MLP neurons of a small language model. Each row is named by its layer, matrix (up: input weights) and neuron, and shows model dimensions 80-143. Each number is 128 + 32 x the weight over its row's rms, rounded and kept within 0 to 255.
After each neuron's rows, "fires in" lists the words (lower case) most often at its 100 highest values on Wikipedia text that the model never trained on.

L7.up632 [104  70 115 124  76 102 142 108 108 107 152 161 189 128  91 119 133 126  80 120 134 189 176  98 139 100 135 154 171 133 100 106 112  53 130  94 165 127 162  95 113  98 119 152 145 179 151 165  78 158 155 107 112 137  97 133 111 122 143  84 168 109 142  43]
fires in: "he", "i", "they", "she", "we"

L4.up315 [127  91  79 151  92 145 120 135 138 176 163 134 125 153 128 136 104 144 211  96 125 201 159 117 156 140 100 162 157 106  75  98  91 118 135 117 118  98  95  59 111 117 148 100 128  72  85 123  68 128 150 147 102 153 148  99 187 141 104 148 136 134 160  72]
fires in: "part", "example", "form", "addition", "history", "fact"

L7.up1194 [ 96 129 123  72 119 157 110  87 164 160 135 133 171 187 106 154 170 175  96  89 185  94  91 171 151 150 148  58 100 139 157 118 114 120 188 110 162 163 103 134  90 110 135 107  90 124 132 118 133 109 147 128 122 155 140  92 100 153 131 132 109 139 140 112]
fires in: "of", "to", "by"

L6.up894 [106 139 143 145 124  99 160 108  79 104 116 131 130 159 118 138 114 166 151 158 218  95  66 165 110 111 111 175 123 156 130 125 138  80 136 125 139 124  83 152  97 114 146 133 108 174 154  67 118  22 143  87 116 128 179 147 170 118 194 140  96  74 162  89]
fires in: "of", "in", "for", "by", "21030"

L7.up867 [ 98 139  85 142 110 151 150 139 161  73 138 132 188 144 109 126 142 113 133 169 134 113  89 143 141 120 159  64  99 204 126 101 139 124  71 129 193 135 119 143 161 103 156  66  69 165 124 105 114 102 154  95  85 135 138  74 103  95 134 155 153 120 133 154]
fires in: "of", "elvis"

L4.up252 [137 145 139  93  81 145 185 117 159 132 114 151 110 100 131  83 116 165 111 118  74 124 116  63 139 131 133 121 107 160 145 122 161 105 136 123 211 142 135 167 136 123 124 105 147 123 191 127 152  87  74  28 131  99 140 163  99  85  90 148 130 152 134 138]
fires in: "of"

L7.up1659 [ 73  91 130  92 110 111  98 104 152 200 123 131 111 143 117 139 137 150 126 132 155 126 192 146 152 132 127 136  94 124 176 133  83 108 106  97 173 174  89  88 186  76 164 103 103 159 123 107 104  89 135 105 150 108 124 126 116 134 182  85 181 166 142 140]
fires in: "11", "2011", "110", "31", "21", "61"

L4.up1674 [122  78 111 195 102 161 113 135 157 135 112 120 127 155 140 184 156 136 171 108 128  77 113 168  92 219 148 128 127 175 190  77 111 129 127 132 129  90 126  93 135 110 111 159  78 116 118 116 119 104 107 170 175 125 122 135 140 150  96  97 122 150 156 160]
fires in: "as", "be", "than"

L6.up900 [ 98  80  88  56 128 104  95 122 174 177 136  77 134 114 125 191 140 133 108 177 146 119  94  88 172 119 140 100  99 107 172 107 148  95 141 127 164 173  66  85 186 133 142  83 121 179  75 115 117  84  94 159 152 117 127 126 141 100 163 103 141 153 139 166]
fires in: "11", "31", "21", "1981", "12", "f"

L6.up1113 [154 123 124 108  78 132 119 101 174 109 102 145 128 105 136 125 154 138 117 108 146 103 153 166 136 139 139 154 130 180 105 130 144 107 116 125 116  94 140 166 112  87 126 107 133 188 129 146 146 168  86  79 135  95  99  87 152 135 229  85 142 104 113 102]
fires in: "states", "1999", "1996", "war", "1993", "1998"

L6.up1337 [108  91 132  75 123 122 166 160 139 153 143 132 123 127  80  89 116 155 100 167  83 124 192  78 103 103 182 131 165 141  99 109 142 131 153 139 150 151 180  49 146 139 160 119 110 199 140 149  75  88 136 133  77 125 115 119 122 142 120 106 160 168  92 118]
fires in: "the", "s"

L7.up486 [ 92 115 135 104  88 146  65 136 108 113 142 130 177 103 106 169 145 188 118 104 150 140 130 151 127 121 168  86 137 193 201 137 137 124 144 109 158 141 182 110 136 138 109 154 101 144 191 106 115  72 100  91 194 137  84  80 127 176 144 121 140 126  96 145]
fires in: "was", "been", "were", "being", "be", "are"

L4.up273 [132 142 110 138  43 134 146  67 103 128 128 127 127 141 138 129 112 141 188 151 140 144 190 123 130  98 116  70 110 155  85 140 132  89 108 137 112 128 130 115  73 102 110 135 122 108  63  94 116 139 123 139 150 131 103  97 158 116 127 164 135 109 133 153]
fires in: "and", "directed"

L4.up629 [ 52  84  96 129  89 116 116 132 177 151 120 104 134 146 123 176 109 134 160 118  87  79 120 172  67 133 129 103 104 119 180  83 156 140 118 146 180 128 163 152 207  97 134 138 113 145 131 184  90 171 134 142  86  88 104 132 113 132 140 101 129  97 122 144]
fires in: "was", "is", "of", "are", "to", "be"

L6.up434 [143 147 130 101 153 108 134  88 232 108 100 126 133 113 116 149  67 125 125 120 121 143 117 119 192 112 111  95 101 124 164 162 107 117 131  82 194 124 112 155 126  95 107  54 125 109 126  91 167 139  98  73 161  82 110  93 123 147 157 138 138 172  75 160]
fires in: "by", "to", "the", "william", "from"

L6.up1250 [177 107 148 129 140 135 200  49 130 124 119 142 137 134 115  68 182 189 129 127 167 122 173 119 117 113 140 164 144  74 160 103 114 138 171 121 140 163 142 107 128  89 147 175 115 158 125  96 133 109 136  36 137 140 104  97 107 115 195 111 155 143  88 177]
fires in: "the", "to", "condemned", "several"

L7.up53 [140 148 119 123 109 138 135 134 177 139 146 144 142 171 133 152 123 167  92 141 166 154 151 110 112 125 115  53 127 193  92  70 126 167 148 133 136  67 147 135 160  91 142 112 124 154 117 185 122  79  76  70 115 123 148 142 134 166 131 140 121 155 133 139]
fires in: "of"

L6.up300 [151 172 113 107 119 133 163 108 182 166 111 138 162 102  85 112 140 178 142 150 159 124 170  88 115  90 174 113 130 214 132 127 131 124 126 139 177  99 178 105 165 154 134 145  93 158 128 123 174  92 130  34 136 160 112 154 108 106 139 143 176 140  79 129]
fires in: "of", "the", "from"

L7.up1470 [141 102 146 137 102 102 111  69 164 150 176 135 182 185 157 120  98  70  46  93 144 107 134 170 139 123 132 132  97 111 172 134 143 139 168 109 139  79 134  89 160 120 105  92 107 118  78 105  87 181 151 191 117 145  98  89 141 137 139 138 130 184 156 127]
fires in: "to", "and", "well", "of", "or"

L7.up1461 [105 130 107 162 136  75  94  90 134  93 182 135 157 148  98 139 178 106 147 116 126 151 132 114 122 109 157 174 148  75 139 117  92 142 108 100 161 150 152 113 197 109 105 174 151 163 136 164  77 179 192 122 171 127 107  90  86 158 109  65 193 144  52 126]
fires in: "ve", "we", "so", "i", "beautiful", "you"

L6.up981 [112 165 139  80 124  91 121  84 122 124 162 118 127 111 124 134 130 121 105  91 166 166  92 101 190 170 119 177 178  92 118  81 128 115 133 126 137 107 106 104 124 132 113 125  96  95 106 108 123  93 178  87  90  69 149 154 138 136 172 114 102  91 131 139]
fires in: "the", "to", "by", "000", "various", "across"

L4.up596 [ 98 119 150  94 117 126 117  91 153 166 118 160 103 160 139 117 205 156 176 125 128 103 131  78 109 122 108  80 104 133 123 119 185 111 111 116 123  81 120 160 143 114 112 171 112 163 166 141  93  93  83 116 127 116 140  90 138 104 164 121 130  92 135 152]
fires in: "and", "in", "he", "by", "to", "at"

L6.up770 [109  85 172 100 123 136 123  95 148 174 107 139 130 129 107 174 102 170  74 157 150  89  79 108 171 139 179 111 115 151 146 118 154 149 169 107 151  91 196  68 142 113 138 178  87 145 111  83 125 152  56 114 116 159 166  65 134 167 159 114 120 116 128 130]
fires in: "of", "from", "to", "on", "with"

L4.up1224 [101  56 157  99 120 167  72 159 131 168 115 135 144 145 128 112 137 179 131 108 164  41 154 152 133 150 137 113 135 106 171 163 131 142 114 118 191 120 161 139 119 154 126 104  96 148 112 128  49 132  97 126 137 148 145 187 155 131  60 135 141 139  98 147]
fires in: "as", "being", "vice", "worked", "called"

L6.up1281 [160  90 119 100 107  85 110 152 193 148 134 139 133 192 100 144 150 200 154 135 163 174 113  99 152 118 157 115  87 136 140 119 143 104 157 152 155 140 126 150 156 127 127 169  83 165 135 116 153 139  55 124  75  97 159 122 131 116  87 130 121  72 149 142]
fires in: "of", "in"

L4.up64 [107 171 125 126 110 135 160 121 125 144 100 147 174  95 137  91 132 182 178 119 130 134  94 115 217 104 118 127 137 116 153 135 146  96 157  97 193 142 134 113 122 100 128  75 134 158 162 115 143 158 103 191 142 128  99 142 164 128 150 183  94 118 123 144]
fires in: "by", "has", "have", "to", "on"

L7.up161 [ 75 173 117 101  86 101 156  97 115  72 172 134 117 148 152 152 123 102 147 121 144 114 158 148 111  96 141 158  81  93 143 171 141  80 129 137 174  93 150 119 104 132 108 155 144  96  85 165 114 136 169 124 144 119  78  38 129 187 158 229 146 160 140 166]
fires in: "and", "all", "both", "two"

L7.up635 [106 107 158 123 149 165  58 128 132 118 129 105 157 127 124 175 161 178  71 130 168 137 129 112 158 166 141 110 153 182 127 113 119 122 177 133 120 102 153 121 121 113 151 174 118 181  93 127 115 110 129 127 180 106 109 129 149 169 130 106 109 134 141  53]
fires in: "by"

L7.up1184 [138 104 135 142 108 143 138 169 182 181  92 112 186 115 154 152 109 137 204  82 149 171  88 138 148 137 161 112 149  80 130 158 108 131 125  86 161 102 119 113 105  63 131 136 134 158 119 177 188 180 118 116 128 133  59 130 106 111  75 159 142  86  80 111]
fires in: "on", "by", "of", "in"

L6.up665 [126 108 135 122  99 114  90 124  95 169 140 102 122 149  77 113 108 163 175 151 129 132 151 109 197 108 127 171 142 154 210  87 137  76 152 114 130 116 114 146 155 129 110 165 152 176 200  87 129 102 100  86 133 117 193  78 133 148 200 100 166 105 145 112]
fires in: "in", "on", "at"

L6.up893 [ 94 113 109 117 128 104 152 153 211 145  89 144 128 144 131 163 102 113 125 117 115 115 146 159 218 143 118  98 157 136 105 130 124 122 155 130 174 116 106 132 180 127 132  93 152 172  80  71  97 168 102 126 128 135  93 154 140 137 161 160 139 181 103 172]
fires in: "the", "his", "to", "spokesman", "him", "by"

L7.up195 [ 77 110 101  68 124  82 108 168 133 131 137 118 143 113 183 131 138 122 152 110 134 113 159 113 118  80 121 111 155  78  66  99 109 105 136 147 152 115 194 103 112 122 140 161 165 127 105 141 176 175 125 151 141 123 126  77 183 104 184 180 131 139 120 126]
fires in: "the", "18"

L7.up294 [120  90  75 120  95 112 153 123 171  96 142 117 142 177 137 111 111 162  84 110  94 165 132 135 174 147  95 127 102 103 154 101 125 145 131 142 159 118 119  95 198 102 141  89 114 122 120 121  86 104 149 139 138 165  97  95 146 137  94 107 149 173 119 167]
fires in: "of", "accordance", "addition"

L7.up142 [ 73 128  92 140 121 110 116  92 162 112 134 125 117 108 135 151 147 135 145 167 100 136 210  74  94 124 145 102 138 151  99 169 142 101 210  99 164 110 170  56 169 117 158 189 182  83  95 136  89 181 121 148 106 144 112 161 113 168 152 148 119 192 102  52]
fires in: "the"

L4.up1189 [ 90 120 139 152 146 134 103 126 101 145 119 116 137 121 100 168 158 106 195  50  97 103 138 162 136 150 126 105 142 106 118 139 132 129 161 119 133 113 137  90 139 104 117 107 109 133  37 143 118 127 156 131 128 127  92 163 154 116 110 122 128 151 112 170]
fires in: "as"

L6.up336 [ 97 152 111 102 135 113 132  79 101 114 142 139 170 134  92 100 181 148  94 107 135 129 140 121 140 153 147 154 179  94 129  74 133 110 140 117 187 138 166 101 201 126 145 143 111 107  31 179 108 111 173  99  88 115  97 150  98 163 171 164 126  89  78 147]
fires in: "the", "popular", "various", "own", "famous"

L4.up709 [163 140 132 119 106 127 173  99 111 166 121 123 114 148 128  99 116 224 146 101 134 105 152 107 110 122  98  82  92 123 176 102 166 120 159 132 117 171 124 141  87 113 124 144  32 201 133 127 101  57 111 139 126 112 161  71 172 139 134 105 138  67 165 116]
fires in: "with", "of", "to", "on"

L4.up856 [134 152 120 180  81  99 117 113  83 151 130 137 125 121 107  88 124 163 158  96 204 131 112  95 171 110 169  77  65 174 176 119 140 110 147 129 131  64 107 133 171 135 140 116  79 121 149 132 141 139 123 136 116 115 143 140 189 112  88 128 127  91 139 133]
fires in: "on", "to", "as", "into"